{
  "n_layer": 10,
  "d_model": 320,
  "n_head": 5,
  "n_kv_head": 1,
  "head_dim": 64,
  "d_mlp": 832,
  "vocab_size": 2048,
  "activation": "swiglu",
  "norm": "rmsnorm",
  "norm_place": "pre",
  "norm_eps": 1e-05,
  "positions": "rope",
  "rope_base": 10000.0,
  "rope_fraction": 1.0,
  "qk_norm": true,
  "attn_scale": 0.125,
  "bias": "none",
  "tie_embeddings": false,
  "parallel_block": false,
  "init": "uniform",
  "init_std_qkv": 0.0462,
  "init_std_o": 0.0,
  "init_std_up": 0.0462,
  "init_std_down": 0.0,
  "optimizer": "adamw",
  "lr": 0.00131,
  "lr_mult_qkv": 0.7,
  "beta1": 0.95,
  "beta2": 0.98,
  "lr_head": 0.00898,
  "warmup_steps": 587,
  "schedule": "wsd",
  "decay_fraction": 1.0,
  "decay_shape": "linear",
  "final_lr_fraction": 0.1,
  "batch_tokens": 65536,
  "seq_len": 512,
  "doc_mask": true,
  "train_tokens": 556400000,
  "steps": 8490,
  "dataset": "wikipedia_en"
}
MLP neurons of a small language model. Each row is named by its layer, matrix (gate and up: input weights) and neuron, and shows model dimensions 112-207. Each number is 128 + 24 x the weight over its row's rms, rounded and kept within 0 to 255. Numbers have three digits each. A neuron's up and down rows have the sign that makes its largest values positive.
After each neuron's rows, "fires after" lists the tokens most often just before its 100 highest values on Wikipedia text that the model never trained on.

L7.gate414:090130083150106123200131133147105103121144131091164089141144161154129089163104132146147085105119124152170078135111098137093109109128172162164131137122114129115113121120108123101154128105140113120128131145145148091097130147061124088109129133110096125097121132109135113101119112120122112129
L7.up414:111129094112085139116094133114156178103087137117123112177151138164168115144142113159151125121152132084150145128130178106134100078157132129120136152124145158186090151129151162099103124158141185173139140080136121102122157104101090167154124136179135130142153133129155143133137123150130143104
fires after: " "

L4.gate220:170119148148137109137125125117119124141096121107145113140158151128125140116132110136121145138141120122133110124123120126151109135104148121151122138126101125121081117117097134119131180079104122135156125120118139099152175133128092146121137140106134140118129140140181119101103143135145163151
L4.up220:123139097116117144062125143137101119100169099154104114121131110089099177104137137119120129118138141119098156112144097129151106120201149061156094155136130133171136117081081087101145123107157112152119119177101173118154146105168162107120158160129110129138141127144127108080133121083120142109
fires after: "ta", " Ma", "re", "ar", " ma", "la"

L4.gate598:166107121125103133165156084131117114110133139151134127113089151182128147142099125154102127137130135202132149126087134106138106136119142129133121100126164135117128158093114121128126121133113114120132122142091137141198161146119127129152127143102120083141133136131110132094128134179066137143
L4.up598:138105109075134119137156128134102119160104129152137128136131134142137150094139117099138132126148073120137103113130125172126151134128132159142125146149110120147094139110094161127161137118093093140119156140146116116129118138104094110123123096138097119127124153098126125063124162134113067108
fires after: " con", " Con", "con", " a", "on", "n"

L7.gate82:136064137127126140155139159136113108084109143156100110138091140119134137116106130200155125102091139133146134132158125110082091162120134099118161152150152129114127125159126131148122146126080125159171130111145100160116120157133147167182105126120138180118151135118109120108169089139154116165
L7.up82:117148155127164134112160109161133144109137176110111141163110127130148123111109121156114103175116198094117138112100135127150125118161126117155127099110114148119099114089079115103106148131112132150156128152124150120126174142192139120161132136115136171150134118126101130066132194073134118098
fires after: " So", "ed", "n", " so", "ct", " Hu"

L4.gate577:141161151065152133140045116122121115129118099169156129156118133167142141157131205115089132187093122124114139075153136134136126091167126116112161148138141121123097108157123113117107132138092093135094103145143128181112179147145096122130107126168111101135127152124122134085094108097124154145
L4.up577:124099114104126125129109116104149130124119110110118170153143112102192122118142121133106114144103070136120146085139138151130141132178132058126162161129100152166126133132154118110148108177139141117093155098089097121161104166126105140124102151114120125146199090099144183118125134131097081124
fires after: " Jo", " Ro", "pt", "re", " Ja", "ad"

L4.gate731:151078127149171087126112120168150088135128132138079076089137093132136121148120157114139134097138108154121136119067129107129155135098170119127090130170162156076124099153105126111087157164091108129137126117119160135127150133111100141111122138132113090154132128114153152160103115181128118115
L4.up731:169164112140123112117118147126151119106099093102133126162116167157151116176106152145166094098149127118141156116100095094142102109164093076108103132164134118120117167127104127159133136081132136137169148150129122168108138162122112138126121124126142187103129160131126139138123086140151104096
fires after: " The", " the", " pro", " 18", " 19", "ha"

L7.gate190:150089130160127093188123125090126149144113142125158120145114135162128108116116134140171160113148129104132119139147149153117118062134140116105145145109108143100099128143098136149149148125109114144128123142130121116125126152105125089129137146119130127094091135117106127111143144125118128135
L7.up190:103157087146116168127143101132094099176101187150115115096117171142144136113153132142140162112136122065108174132156159068098095136174075097129117101104135145093102129137134100145108137132172128155081149080131128130117091155098189090136134132118182128115136125127121110082112079140125117159
fires after: ",", "th", "u", "ib", " ", "ce"

L7.gate216:158093111152127123127151156107133153082168122139140144101114141122075129131123151097147130155063130117135106122109152123116090135094114135158165117082140114097143094102117143144102142116082159106132120145147121121159116147139107136114120121141130140145146162169113130117128099137090119130
L7.up216:092138120135112162151139144143131140119147131051111175134167128103143156127117092131097143134115123107097128123114141139129132143127093125137136132143164141123113124123093119110084129136139149181127078141154114124170119147112127122114155155120141097149128131107105127176154120159124115140
fires after: " C", " c", "P", " U", " |", "c"

L4.gate667:130142128112071101182166133135122153083158106156095129160114110140120115141111154145102153090126118158098086148164131122055087152116111135120144141090097136114144114156129170128102129107127105124120137113100127131088122137101107113113154116123136127134123145104131163108093166096083131087
L4.up667:112135107109139105113126122109142143136106130174119140138096140110083101103186141128099116108103177091135123116167082161143156142160175118153159149134127130167133132140155178074136105105109116158154124154076120109102125123121121124157112127175107124151134155164136144142108115110123127129
fires after: " ", " T", " dis"

L4.gate613:126127159130083109155092113097127115113114177085116135161115100128145112146087132076142103126069144128153158150159129107101114149120156130151161139134151159140158101115160126097112137129143137140127167155127179126124119148129134125111119131102130134174157133123152096147151149080116137093
L4.up613:121117113098081121144110129099165072109122111125137117189146111155156088143135140111124167117102162170149140129161115150088140111145120140143095135165127114132136116129140152078098137101135137138080133155126141115141118118160142162152098140120107144147173121134125104174124138084117123106
fires after: " ", " de"

L7.gate156:161116139136129110169153123101138159146142119144147137156133157172130107092141119132154117125097145095165142169171151178099114088154147112179171147141130120121098152154134140089099168149138126079103147141148117155162111130116092104109140114128157152132113140136073117138161118118095150130
L7.up156:099067121123138172108127130189117157114105128154123157167153103091119126115101095163122117116176151144138063109097131103150147152138119143128129145126145145159093134118157109137123125160168170160067158081159132148122133139105103146140086116147121147155110095104133149157159079117112138067
fires after: " ", " f"

L4.gate333:117112123165167086144103149126124115108117126123132162104139133129118156145166123099130131121132122147115130106127080128127154146107124128114125154122169169089099085104094179124112120123127165155139122126090092131168108166132136134085129097107136143143149136123120078145123140138137131139
L4.up333:159131109130163106159119147143126106101095110107126176159104084129152125152143090122132108129087083127126137127110104099101149110104108112111097132120169149137083105147130089116121122101139119103126129061166132128146133127151103170083127146100137177110119160148094124140131114087088170135
fires after: " 19", " 18", "In", " In", ","